config.toml
vocab_size = 2048
norm = "layernorm"
attn_scale = 0.125
bias = "all"
lr_mult_qkv = 0.4
lr_head = 0.0126
MLP neurons of a small language model. Each row is named by its layer, matrix (up: input weights) and neuron, and shows model dimensions 64-319. Each number is 128 + 32 x the weight over its row's rms, rounded and kept within 0 to 255. Numbers have three digits each.
After each neuron's rows, "fires on" lists the tokens most often at its 100 highest values on Wikipedia text that the model never trained on.

L2.up951:161155114074122084145186093114134121242093121148124087122064069135164100130175156140150128129051144121164112152111101150124126051129132119066090107122136144139138150144162087101089135131141109138111125226103191143120139122190096199110140093127112142110114091166129107134119156169144119144156119100124143169154207134162132162158106108065120150120162120127150160151136158082143160117095139099089120140143158118141147141113149081153120125164141094167137069162124119101131110131122131110121132140109130198170132174095154153182131165117076109085115062175107149078150110087123122160180164098058156107145073148143140106144093080070146155145095133114108105108072157136148088113156142180121128124141102152089121131182156139119109050143083138157155073147177138145145071094169124
fires on: "&", " released", " song", "anguage", "ame", " event"

L2.up1815:156118200055087097176178165174158134113115102111147093094213143123099111148104152123071116181119118148135152130062126119165161125163086185129164120166136152096111090087140054103184135093074134158140103132112165112128115090091150117073147134112099187121090076136151121082155126114129160133180115113229110104108162138093089093116103100205090116115137145129167084194160159164044105174147127138157157153143114118154136142156122097089110109157091115178184085080198077104141092114106120141116073136140114165144116061086086106145129134091144143129099124135144070158113127167173143120147107148181175086121135196106134153112056114112137110079116110108124136102167053168095140147165118094144114121135126149102170164160152164126129186114132168087134143081089118150176103092134140
fires on: " ac", "ootball", " such", " profess", " football", ".,"

L2.up203:169126118149123070179098102054099082108076088111154164141141163109112148113138081167137201165133145129135145162109099059113086142092120161094169123165144121143152126095101146168116141134133077074120119133128110161117150076127104143164100136133115091157135177176161092157136153137013105134141117147094121136088162098110133096120165185151112135139146101118134123144118142090122178180143161159154066124152135144029129050202098165161168101147139096104072085090162174138123092139168126125161124128127134088163129099130128164192118111166108134129104177123086115093148124128113113124204159153174122113130091094068159148105097194087182110120104170144116140172123094096160079094086093126128101143205130126169172082138157098173153098124159186128077115102163174186108079119105135
fires on: " season", " than", " bec", "==="

L2.up161:050129143139102109121166070095168089114155079165133082163112125150077207141165105080136118067101162150148123076133097150127086105134106141142094178162166113117104136129114125104153097149103147177161135162148101137123126117122145110204120179138134143087176132193103102175140125113122093173190199170111096144142085124145080112128182107126184137149194116101112098114137113156108151167119143188083131118157146078105139123089134142145126129114129121134107210136059150089165124167066116079224140103192153133084117082106066135123163080147092062131118185119101134129176082117124149065140151159156076080112114099080171153161155123138192131086178103064166119105118166135102141120120136092118136157126154132182121123168177140110089098115139143098111157088171167183142119155087122
fires on: " season", "mon", " oper", "ives", " office", " rem"

L2.up1396:112131138163164196114121112192173131123144106129099148133146177145163124100155136135112165136140150047100135099123041143172155074122116106123124139147143121121111093153188104144141130101170146097091102064179178157140093092106160129159106153173155135120113164078117129156130137092133154110124134125159159121176155116172108142080090154145161116120101098070122085187152096131078115124131153130133069113147120075120084142090128143094187202148117172125138159127140092089152100134113169100134097148125121078091118142165189082174112120103111069129132085147111165161123178172163099120157073121188068160123139116103125075132122167156094201136127065141156170120084137160091121128119099098056097116136126120156098127093127180110124087107139100156101167122153171077113127120074134
fires on: "ana", "anguage", " city", " million", "ief", " town"

L4.up1484:136154159182083135103111164148120166139116081131163097069078158130121118104098150133134120085104149137045144143178150106114146129099152085141114103188116102083147161122112126163139164160083112153145186158136136113171210152146088092094114151116146144126124109168199124132159155052114113105155108202151113135149129149111104121174156120125096104122095168147121135138075143129108217129135152158173160111123156158153112150129091142139072159151141127121104101109118095131103102096102138197165096122176133121090058138134184081122103118111103072106149157068160124111204118121145082129089115116118122212132195148179146133084138122089122173150091080156127136159161136096089109088104068135114147136166160073140090089076123119113155156085144113091042101110219111163157142130110115
fires on: " of", "ang", "ency", ":", "ent", " commun"

L5.up1057:147090168148142109173111090128152140133128137189219135097122067129150140138148144155154065174148125104164042146164108106099147129125191149094112096085151082094132100114054153137145129137125126116130141047156072139097141077088075126089104170100080123055183147140123137127148167102144186098145113132153155083094066121146130121157089172139147139156162078168127186118158148098140160153106176169150126109168161162145134108161154106133148141143101155133113139153171129138093133191171213165061099131144127099118090118121153114144124123165181095145137096122152143112085141129100149179149108132100193112086127144093137133098122116130137075090086130083159125113183151149117116133117094160137106104148187156076151203143166151103076063181107130157139131146088152094041148106148081
fires on: "ation", "ion", "at", "ions", "it", "i"

L2.up1248:184119115076118078053111131096056240170131119203127091166119134110132104178157111153136146119147107111141141132086182117139140177142131142091114119122133176197162147155141133125193055108063112139167082134089164143128102164141089098077118154127131152076158089146134165099143164124043096124108078108102133161137132124108210084090146117102137160151167131147139164149147135095107113101122144148174149178074111090126156113134114116138115151168064125138122140160128082141191156162132156112147166122159115115105178130126134129085094208159114078134110108106185148153124130120107152109109203088143100115063075139114129148144107154121197091149131116164145081109083099146098175115120164155101135155155093116163121185172135140159139125104178099133122053159111100103144091131144155
fires on: " commun", " published", " med", " Spec", " built"

L2.up991:190096169088187109168134131116096149090169074082181127131106056101129117149101149112093161099163157093078163131179122059147170160069138150121124142194115098070120103132122158184120115141161194145102167140073186161140099100120149115172108137147156173086077111098154188198122113102174151117131167116116114093127146128226109143135116087129125119121124177147117094126154116117133171134122167115121146091091129089211145096114160108138130143146128123115078122097116111157101154130139166152094165151131104127099096159132123127138146134091144152168180144108155100107142092178079157132080118064102178109113159175094137077100126113090059149090120140124111198105060162138157077141133084093127105141119105181106156169079144133169101109159119141134097099176162108164125135140081098
fires on: "ribut", "uman", "ourn", " career", "ction", "field"

L2.up1869:130144071122112142141164089120089100154112116079160126121136122060097158118159164124093082125170118124169124119094094074176104159096158155083118186139105097132098049104109138137103153163127111132161116057133108146123113188111139104065102175166108105073138132149118184144178126128110151201148120070113121152135159122158144154085160115120193126075086111118103112153122135153170098179187140137182116096132092121135142138139179129138155148115101066136142087117167140138115150145078145180158148159105100113180140136100106073159148102094083102065142101148086121058140130096134158177115145046175145107143151087104172120128105115117085167120133144157134101110153134184171136095143115175105104152177130163160160173122164107130108116141167133093143129111147202141080070096103147
fires on: " Army", " Total", "ti", "ution", " Port", " stand"

L2.up400:200126136064108105115117133121166090077133148113177125125131135123078106076153159123088143139134126196069128109114121144146139106136153119132144084117133130081072066139137129137117091090106212181074113152136145134101064139124151157135165119065146153126116170161142130148094148103148165166109148138132104091130163158153088163134123139081131135119100121108182126113127145152196154136121174085141143137104099152182098144137115143146098157114182174132162195132138156136114107135082086135113065186165127162187103160074105155165143105199145114161105138152209131130105114145181118146125121168125150088146099145108140160069069103124141131154142117103116169122119078123103100080095155067103129177075098168149144127119144153164123125125065111110121093085104159112147170075110105
fires on: "\n", ")\n", "aces", "ville", " sy", " inter"

L4.up33:093088151069101119114080127068073048112131144097144134145156097121145200168079138187100121167105131168114121152125132211105127116164061072147151122147100135088142119109163183095094172131117109128083090143186160132131112142172158114186150151158114126152122130147128122104136078102103156115114170149108184132102177154157121136163115129170119174105149167109078183086085143148146119134174127099125099122152117111083108113143140096136102135059191123155147120106106128143146151149183106082159139126141098079192195189074113130099095108133182063131138196164063097158181119120122151149107099142177096113118131101098109112156139065102111089106133168134105091113096172136137174072157110124067108136087092221171142117167110126171126089160118152099078126116109086174145113157142143
fires on: " +", "ven", "anguage", "on", "ont", "lin"

L4.up328:125145090125115086107066096117128155136170102102082193174157132097127173164117147118142145101108156122127159090096092109183142112169101102155115138117135195076109119173128168149087167099149144139085104142104156107185191187197122124133080085122132192114121174066073159144191149133107125232082116138162150139123129152076155075099106133117056099113064128174094133115135187140124183181073120127142153110162185117093155158135172118099081126137095120114157092101126047127129127073075111208119155167118166183140130096057163081136104127105080122164118071158123132098157119103124157155179133103147098123127115142145162125123089177117071114156094114130088160097122157097171086106100156165151118078102125149148167115178098133081153082150154113143122169168157093141208103153126143
fires on: "an"

L2.up676:160141113124146122073096179169088130161102131108144163094171073148124042093061127147128203087071144132154147135102103108134136152150120125152135168108206112150023157126097126138172078068084157177116153164098163109127116090129110085127113078109105194124126113189123102127154105152090108129139252170118111079184124133103104121117076105120144057135159112078149149122081192182134166124127115172134156134110145069151155102112122136098104084113124111101115169163121183128105107121150143139128157116134127147120118166135055152169122126192115140102127097125116118156122152140091098135104140142089120113126168131111117158141092154156123148192136122110108126089158125167120106125168160183124101109150077137168085147079127117166112144152132137198125112119161119114150177126128148
fires on: "',", " Afric", " polit", "ma", " km", "aff"

L2.up225:166178124106153082130116125102127129164095101155090116156099099158098111136116119196123170141133135088165147121127121122176188163147110139115133175135137124177102153121094133122091093132114108103098168129144177141211121119116096152117151126128119127146191154150127136095147127085076140087106144083115140105118141087082163091116134095165161200188112151145081080125150063124120105145220124101124109155167109163152142086112116085130094115130152121152190178109146117088139200093084116171042099152099136084098144133105162106123098129213104079073216099129123110155118141140084136112140177150128135082099123124104153092158143143125128123155104126147192193107104140090189079082200155141199124060123142131165128162110139127140148157134093145074124151121075123115154111152141130
fires on: "for", " system", "ipp", " use", " support"

L2.up402:149142109078070098142102129165078123117080109164087063107156082092154147174145147115173078128124058163137107147127118117106130097148141112115123093156142104094034156170169117115141136165114129126124122075177127127109155080111175094132163146130121134149111158109107163145195177095140137166169117132171209161088109153152074093114138148168088096148102124183152130147134177137096121110125110126118114089117145129119157102133070122127062138113128165101116144177206078140143143116119094158167098109140137155119157145133133143063147090173156149200172123147092077068118136153150139150157082077132165054071146196134141099123143145113121079125139129149120128147095107182153159078166111149097101054138168151099130167132185107140132141143167196114180121123121110163168098163118083
fires on: "ootball", " football", ")", " medal", ","

L4.up1769:128213082126087110138108153133112109106121161115147115097114155127131101209142128103133167204113097095123090139110135108101154095191085170126079118103158125122107082138150134156114126130127175085141136138171089154132103107108127105140150153140165103130102097125095122133152116078166172115144105145107093122152142139147066116138094130174089115124161132081152189057130220077149108118103116154151163055128139114166147096163137053152134102137151160145193117132084106165079150105153097108089118122141117057129180135082097113152211056075142153132095115134129179172107130121139083150173164154181044082122114165131139102106079137123117130116123160132105127147116134164139187096153186080137154181173192064138131119135110162097144083151148133136118099184102100156158126111112122
fires on: " also", "ence", "ear", "ject", "ody", "ces"

L2.up1320:137122079162128156188122112137123087168121097180114149132085076090174141150123084168125150109153089143088165092156113067131216095106149093103123092084131139103207113131126181157178109095110140101111101179124152137101090130096129146092152149152096117110109167153121185095116124097152119114079156168190070141163092119092118141144141130094130112118104117143103080155135057156103122177099135093138142099161140143126160162110119125133160083084158124148107162105152110193096128150142160121130196077122132089108112163161080132141138162113121136192125071190095117168079095101117201085102156151087140128161106114105165129132117085137176123163167080093156139101132125085118127107127047108114176161154096107092164170161104234151131144114112156125115057140092104119144079103100158
fires on: "ided", " main", " based", " Japan", "pt", " under"

L2.up345:125116155044118127103093100181125140138133175112091145104131116143132126163137105141115133114167201089119184075097125065146115158113157202130095154189157088136155083152144111140117132153140156119124123081110148137161134101104116168165157172102171127079087148155094053221101159154115147166139168115163130089119123180152069111162135107167197072118128111161130098105132205105133167109151146110097103061107120144139142112138165163114130085135074178152168165096085128136126099112111145150094130052073166104132137123105142164170158127081128153134155103101167111100092130177174149141136166122121147102125125118057111105060078076130076096161089123115163176118131091192156135156106139087133156154123050160109150069097099092159101130086087173148151090131134088102159109072065174
fires on: " also", "\n", ";\n", ")\n", "ject", "’"

L4.up1216:025173131176143135142119130126135161135130147061178153152096123111146196103128091127124071100105157131110172107129178089123171154110122085093112086123143184159107160181070147089123157133151108141150149142092124135098128166084149109164125104136114207150126145126064076142117106155122112099087149086108133116087134144178112106099116164129171136123103120152092122113150181180114157107106152211085108087184130135123136061136063174106087091128129073095126100129100077186113098099172170139138147171154180110109125159131142110123170093101087145168122138101143083172072154121089170132167125154171133140120125158146157149133128186145058168106071113148063139147118176109172115117114109145157086110097166157055143155137118140127176157123136108156113124103144141089144088105146104
fires on: "ire", "an", "ion", "ig", "ran", "ident"

L5.up1620:111143082121095116119067134116184109147126135133122156162050146123131102139181120122176097132148090124165134099108166111189117160121110112064090226095143132104110150143147122180078158114071131183118065073139147119138104119174121121123102079124069113119102125111119131095152126078094120123108089158116187088126155127168075134179190192109152124101132101154130109122134127177126153144146148140184086127133139134149138165111180071104148112127136100148124145131154178160143152152072190153122145090133131125106084150134151049158108121087106104133063116137093131091126104072051150170134092090120160138122090144141129156172095175082175133148089176092124129160124126173130149110102039135169128047159115197162079111127110136135095164140126162100126172159140131120128128140163108
fires on: "g", "o", "ock", "an", "ain"

L2.up904:097097173134104159193071101140135108080127118113091105135080099150117141082114102067135113123167114082107151183087153145129114108130110148167065106143162141089077151113090100115084156133128131165094089146153118183163133174118139178172142138139120080085240157126066127141091167157186117154089109090078107105071151168132125187134150076103171147172136134116163096164114137161077088131140072114108145097131144103128104103143177134155171133128210119116146123120136139126128140065055135113096142154132111138132141119152108121145123127078108123136132136091100116117083122102108121079129138115106116101164174158080141143115070127110094127148104162111122138115147111156099105121144171157128153113097129137098131101108105139100151155151110144136210057108107169048089213170167096
fires on: " head", "resident", " Mo", "field", " term"

L2.up1064:128159094116069098075138163145126120175157112058069113148162149160119094099092115176108081193108163106150156125100157069095108089195108130093152174082146108137123101140127134148118087130162144181152121139150130077091141122101105126165109110171185141051161185119134095143123172097145148118072108118106069119155139118143162059132121191116140113140127116070174123134127118129142114129100077142087164099058154113172108113092132064145100104163154176097141083136156109119157124153090200145127149080061146118137103076151166141126086138116182135114078151129136126133167145089141089116158133149116126148116131147179157122097088132194135148108102127132144115155102148116169170102166181138188151062118090152156129089172120101095109053200164118125094116097168117108116123150169123
fires on: " such", " appear", " success", "itions", " prov"

L2.up986:114143193065106104113056141115076087162172103154156121127084107097145110181170132119157115089139142099174085144167171131131117137147087102148149098145116074136129113086076097173106084146158153110092177124169141132127147116116120122111105147147088158109101145093133140169142155130126160076170166108147140097141145072146130147150156108138120140159165111150106148132075087102064142133127173025160128160119141124165113141116080113106124165148176168092167090098088153096123157129090094147069127171151161115143080120193199103127145071116117130131136149113145193181191103092097139160147134179115116126141173116121071199161163097103203103106178109126156140123174100117078123102126155150172148149092107120098112148089072146100058074178137091131154101122119133068094113132138167
fires on: " rem", " member", ".", "6", " set", " per"

L4.up997:168162125114106130123123139150116146151168100087126047140159096053102066098166155123170111144114148052115125140116139093112109123114111141143173122157151143094118026150074101173149174112154134137204091213129129103180147189193109142165156146052148185072127110187124105129145115089104166138048160114109117094141140120169160122093087127122168134099087137154134094100171120132128126154122105129127157149183137108093154156128118123117158127115113147109181136144187144127166149186122099134133127156113127178154107118093171111046105141075122162127137144147096147148144158075181123200158131096173082144115181082134088166119144172130099210127090130170186125126093196103140117151117133120135108096151139110169123160125146146126145098105106073164126094087169080149118107099116177
fires on: "ic", "an", "en", "ans", "ased", "ed"

L5.up1108:151109178142116095160119110088040097143124136127105143111100117135189108142163104165142083113147086165129065093159071155073129155118105128140123089102161176104091126103124129107057129145144128129183088135108138111135107109204122147090138111093074100095180132124103089085100190127138133115146182083149144120134114078157122132118105140164132168150116136137229215150148167104146113089132090071098179125151161124128129163107117132222131113118122124135126111122142170129162194075155162129127138103176131170108136127190098092130102151179139062139066127108125137143110059140175185111126164117076104119154153163080094085186121151115173111147128124116136106122128129107125143139108084155126167105184139122162201116136137135160169120135192120133120126116144103133082102123098078
fires on: " (", ")\n\n", "==\n", " ", "ed", " estab"

L2.up524:115154101112160088111144104163143104153200147161177118177088148143139119123147114126096113137065144143121139129127156145114158196126090209100118082132167164126098111116117128154156037065095116098093148117167101217120093120144084121141112112124184164168131141114121109108092115152149124051143090151145162133137148154064132113087109075108138119143106104116161103195157075128121110168148112126099112114143102099165122172203125172118132143133072127153132180124099134126134156129132093136091203134132127136125184106052094156157119102094178096127131125120177116090126094072188144114129114161131157127089177129047073132134109110095075058176169115138119132093184131151097122122136178113135104106119143152193130127132132061148134109152105206076202096100145131118144154179148087
fires on: "ence", "ubl", "^", "ames", " located"

L2.up1865:105062107174091136157077156126044156118071106135124162111118111080094114122112136107173133058175147071053142138128142131063155087166162172167152105113104224181149131120128131168157139088169060102120115115151107104121101095116173128109150104098153157102176116200071154100141124077133156168159185097174131110110094162147158124062137138124130091129161151105145154123148136134072133170173133146146093111155097181165117086143142155094119098127147183143159122075156138138133069161154175116184148123172066151137133139121123173130086078148088113101129103162093085152066101113141114152136123146110171152144105143063166194140133135095131177158106105094151102196104107132155083182126113127129161150105096143062104093096126167202086147132120159142131160099061175123099150168179134
fires on: " Cent", " club", "ceed", " who", " medal", "lege"

L2.up1659:116110216112087157061120096096103179099148073074154134143149167119166105169177095171115116209097115120126124139075059185164162169125101155163153094116113117093069131064161186185157123173119115061123142159194128115098090126141113107119085114144120132137063161143134122098148100133097100102034106110103151170138114113132119118115133108108092130140155197125080138120175164144150133176108121139134066092121159134109142130104139113091158164118104161135199144088101144112118170116139157136093081231144130130119119195112107079091142139109197136152108139082143149186089148162122130110092149192180150149139108083142119103107067127138104196076101096105089140140133106139158106115121095170090126189160165139134142117104058122116107180129112188138124122122162165109105117120083139
fires on: " team", "ootball", " club", " Australia", "ality", " high"

L5.up1296:153140149162125082090090184110175091178117111157118109103178089120134160110173082149138079178150133127120144129150157131103164189181100165140111158104149163104099146129137179142110166101160092087099113121123097094125178096110154167133134129122089172107139120164162132118157084087090063140101113069162092120080088152141122121121165126092086123090158130155114125123152081156121160130125091169162127154149114096116124145133183131128098133124104111141100168066133163122130170113065173080193150159126145160104083161127130082109073093085116159142130204140099133109111115197187135169109173190111137132173175131148057163090163154079121155137149116085102138152091082177114139072097164085184105165123126108155134093137155134114095173123129161182152184147077140155136165124126176
fires on: "n", "ial", "od", "ind", "-"

L5.up384:172171121179144122115127122084160166108120054145089104133092048155093149075124160190074150133106145105164062075142057121154164089165107089180131073122176143139101124104086110177081155102195167159138126106106125130150181097059131080104156148135102133128143148123131125137159103137112156132150170100147129113108152131141126160106043130129106097173146150131134136159155139162144119146057110140134125145144101128101127126134109097173160143119052165190141090118092186157148120119161129164120153101068176097109099095119106106070113097124136118101145170089153174101133157209114166127164090106149170087128178143151118092108150093116116133126099128081145113123135138146096129117159119192109147123112121155094160213112156167152193135152086139164119132109073108201139074163122105
fires on: "y", "ation", "por", "ity", "ty", "ion"

L4.up432:125071153146150134156134109056129103062131100185100083197163107117123155174143148089135089151152119094163096154123117128113175119116163093137102169146120142109138072133128163145143109117184109116157114161167124134085071072084134054129127122175147117098167201110111121106134110111114168154118153140055092167189135161139149134174140139162132137105132133128160143092087183091111117114121110106134184122110171161124135122075162084145110154171127175112122180134149143055133082108135144134228087099098120116117104142107161159095067127169089112149166190111127150147114145139092084146065121049231126181084146127124101176107097084078136102144142127126104165162129168107135125114155160168107199150127144169134077149119188148162136173139139189071162126159136081111082100136077101
fires on: "stit", "ing", "ast", "ract", "ound"

L2.up196:136115136074142148137121133182158132132121107167079131095110097173164102099181125122082112089132139102148106146123163110201205110067150118163159139139148185112150093162118075164116148182150123130123100147103178129081143091093138137135142107120129117158197131203051129103139111169097162191097140119127108109165061098184140146121135119148122115096175093171142107107158126111156116116156120103168146127089123080098109140102150106140113086121069130157106144182104114169147056157100170139146153108193132144034113133061133116062123088136147189151156154025147197128160150129138095077134203193128073098139078162146120143141115155126114121091115130116093092140120105148080105132122116118152166133100074123121158123110123096157157109097130096115124154132116121119170158109119179
fires on: ")\n", " Germany", "\n\n", "ington", "als"

L4.up573:123108088122055213095109079120112168090123159106123117109095123153101117113132091167119187138149120131170139155125129136161141119162159082109060111133145165156110194128058090121128119174091147115105160165147083075159124163118124099170147211137072155073101100114131113105134116134075108079106158119140132128159108164164138159111139141118135072152178076125080121142115079127098119095155085053076182126114167068141134117175141151185229172053164155119116119125113155134113157117156114128129125115136112166052196143188109139180085062135116166127138141098116103094078184123139161116095163099140136141145103098125065133172089157144175146135156148157131140066082152152157161153094137109114162144061141094147102141091107143045135126156142107134130081131097167097095119088172111
fires on: " In", "er", " Per", "rom"

L5.up1848:167142157108116144155159169052051120133108153121119119169091126112134120126103131119107086071168144115109144120097095116121107143182158121099137140104052130156176115125153112157127063161096168102061094201098095145169137084153141141161090196111070149072186111114118142100112126114122123107153081162090106152079082134125140138108130115087205126137131143149116163115100129136063215112122117077110136096093143174117143141096148144146109148147091105091127087064148145129148113158143207085183140090106113127152122145092117143127125180143144168126147135160172147106123109095204141152120136149132180135143098079189118166160093136130107086109111115165108109146134163115079126104072117135102102119105202150144087065123166156109142196065164090099179122091163103136115101122124103
fires on: " of", "ater", "ing", " from", " (", "ician"

L2.up1885:081112181129086129145157139123153098106127124101158135175165101119142151141176106166124128113113121153115144090155137102161151129084128156091047179085164148120129149177124097115165075178134151159179157184100102123125097148114085159103119170127161145095170139135134095143107124139114158147165197091122072145113151087098127095121152114113170126152113129151161158168127115159146162081146124146104081014157153184158131094084152160112137143089141103065113148086090124154079094113145135100109167128129090185081108045108089089121150089164209132123149153092143251059131067102121085110098075096178075171155082117035102094140097148104103099125152034116151126137135150125160120152137122067139124157103125146133143133104100100165133094169147134146127125065105136153124110173177119
fires on: " club", " game", " head", " film", "ines"

L2.up497:117185142072150114155137152101103161159104181101127074225114141155114166114143115092107121064159085146126128147132146153134190109128209116112097104173168158213179129103087110109144103072099176136129128088143161139145183130139152148139173163143135112126121110116084101150088166165106127114105077118170089120090158117162114098167099132136134070089127160104169156059140077172128040082130065188131156144094142179048131155169181128115136095137096109115105158127124158105131152158148128148063160152165086122090129132131048162093124126126090084116081124091167140131099079171077153139109128176120141165130190183100129102154094122085114040114121108118142108146137137134128149104081121185128106132184170149165142167159124128120128118106160107108165098133144128121155179127135140
fires on: "ootball", " commun", " published", "ular", " pop", "ech"

L2.up1537:178131149115099108096134143101153090161110109176101078138181165095109113131154110150128146089186101150139160082107166060138108167116152148100115133105093100056109099136120133155098092175128181159090148144129182142187156177171152161134094104101096127093146159120170040073114145153175133104149104081177139143128098126108098177098131155132102145134088102083064100085053132160115132147109072119093193112167127150122128162137128174148096090121148027113135154165140109135095128129165199151127140174073121162075084137175182144108086118124163105114194192152150154180105116132152139182162102148140137159158148134157111080169135185108131070156157065114087113146153145059159117079117114189125134157148132103142167157157134075091158048110141107077119137124092115202153149142143100
fires on: " could", " can", ";", " may"

L2.up1082:100167054103140113135197134138086070080121153101131168097157133118181109107122178139107058136184122156137096145150126166174123075154107116154143096155142119121087125121165167118109170136084063095090116176133080121121128138127096150103174120147066178105060136116113151126169187126130130141052105151040128130120126166113152135181120131106122140052098197134104122124134135163147152133152127177140090104143115141102147097078228173101146148132096167144145094157113135128101127124132178173109193092127169137103216113098066149141124151089070144161060103120091176117148118094175128184107128162136130190109151126140140141146120140145077136132102128110151049176116101153090130159093158132103108119156121115123141138155114125087154176119136121106180124178116084091173116108123107
fires on: " design", "ett", "lected", "ization", "ina"

L5.up763:134116127130150111154157111125101160051145136140117161153068138063080092184082161144137159167038180139156177135076135135117180110138131091078141103087074140107089060147129162131144136156134098192112141113131059163088089129111129125087115136158201152166149104096078101123101140087153167102144161172158121130167137142136159127091094174150157156118135141113127110138124155126136146141176090144097152158146101085135062085123168123114181070047170075161122080134143104110179136151094190073102102124107114133086106113131106173128143157127142130162115144152125114089144111148134119138138143125121180079138148099102137154136190128117133078113184142163117086156060134159143176148125107173107200165094126180156127124155101129157167123086218134102119167091140125115049135122124129
fires on: "re", "duc", "ons", "on", "und", "ograp"

L4.up416:133121159189181101186130104128110140105131150148117088113188143086087125098081134098120137090158123126154099143079203164137121109137134162093135140131153115120107167120164111085148146149122125138119126098182087175157165204155171110147114210097072119137100135094185096074162167052169130123150158100112111113141198136058152112120076179173114143126164121087139143121093172152106162188171113121127130106070189160157134073113093135176153081187150128120117172178149152130151125126131158178081104176135139153121044076138103117138194132140122082142090141089106064126143098044160083151118125201126083079123137110117040127119108177065105065134154144119147119123117151145125113129136142117109149092068174108154130095103133125132117102153096083142158151096140114119122129105108140
fires on: "an", "g", "e", "n", "ers", "ig"

L4.up763:169156111128166146094096166081118163103147123129083141097100099101156138146168107138156110138158136139123155151117101110116141126117156105102116088119103161117093100089130112158095120152119232118127130139094085117102112082112062154183154163097096110155132076072176038104088111083126113140112131155093042115111065132117128113084146132160140172149084160122117133170084130085151133147126110097160103116130146152094066124161124085153227120195176165157095113153107082149084070185109148115150162084098113146118118097103113194117102166115117075117183128100175144110142122130174124107127193144106088109136176144209145167162155144103111135154112157132137110134157184137190106155114069103106148104129109114147119105177175168124180125121165114105107164163134153136110144110141146
fires on: " of", " from", " to", "k"

L2.up1750:132094163103208138077098111088119140127124142175142136171066078082111180105150123143123122187128122139107187123099070146172131188160128175196166232082109112111105089127132105158187098128139195178103110113143139136109161168181044122101124110142102094116088130134115099148121158214114149086113135150146094142180097112143085106127151146185114147125088173094117111157085153096162147127163153147134135151141080127144116091113135102147145147112167090088135112167113150108113198128121117114091172108099056195141120087136060139148134146193145107149121065153110133150142134169091130109068149108122154096104181145142156115109140079141075072140099102082171087106087111139100104051086120142101115096144126140093111116114084168139140170215156109104141130082172054131156105124083158
fires on: "ask", "ount", " medal", " desc", "ival"

L2.up912:135121136104093126137082130172119148187138106133101140159125201087151120083102124132089133133116104165135125118097097161149127105106147159081147233147075113156151188118132140098167108115112153093125161131149135171152105114132121129123098114165127134158127139123118100128122138150191131114134138123131122110101195105109091077124118168131114093138146125114127102168175207096148131103144100082193114099139146059170070099126116165146200066139173137108128123154125127191149129152123085111113134131120116144090136083156066141140120155150118227097160084128138189090124179127079120148123104109120152099156127163136084093149019160065152131142063172119140145077144113135156107079138102105107218113085155190132108091152119178123114060137172118089134136073100147154133144151152083
fires on: "arn", "bum", " International", " against", " Euro", "ages"

L2.up786:177106157169160099133183125158107116134199110159185050128156117145150103113125225139159101093095140094093148160105066099118093136103121144068172124077132118123096111152170164148122108120113104202045093104144160189090106172105096080146163067121148114114157163102170065120175131176163172123139140112112135109090124202149137164130180110093124096089163129169118146116130142114111102057110104145136145116173104130144148126161129141096117156119132150109120064131132125105125095149145087109096121114160170177132107131156196123165131136095174113151213149106055170106116078095178088147107127103099084177188178180155131090161145135073126161094154115120165155101202145164120126127132095185114144147123181127138104146092092134113086114081148109063161121039114102076155144163121117
fires on: " under", "ography", "iter", "clud", "fess", " Democrat"

L5.up1802:092126082077086086134136089109122137172152082115101131159126162074119151159120102109162118143156119140132088120113171145175111118078144187151128114138146191179079106119134102138062153169092097151137148101120102121097083137196111137106084135168045152087130111109107095113070123141069103185145162144144126147194152151182134145104080096129119142100139155166161157126156067097172096148171108144151191199124144188096116148179097104216131098105152104144154097180133183106150135143152060118162108127122113105124106084068132135086150095086120102095180159153154093144088147180201140137115092175165077150172149118166160106024163086124127201135165115157147139098168129128141172108082100133126133103134063079129122137170093127094174143122131151118122115077107161153138087076104119
fires on: "e", "n", "al", "nd", "g"

L2.up1590:182141111085128128201104142119161154116117136162147122152126140084172155055102169144117123087186090104187111165130154187157116122199101143045179134128143180131128130123110145113201162097149066089131137137146150084076130100149137111146149083131110170120135115164124142091157175143174140183137124104145160168143146103074137184125095115095115176068086164121161168093107168147104108169204090181130169079123115199123149100098146247075091115142143068130114183087129100140082108112122103161126121136118061091108092156122121110110126109133120164083076132130099164025125154147135113107138110114189182083107109104116108124098119079123124151178108077145119104133111125148141120111160122156159112111156113150121162138137171117168144133160140102121180139150117092094157141137125112
fires on: "eat", " event", "lected", "ounced", "eneral", "ization"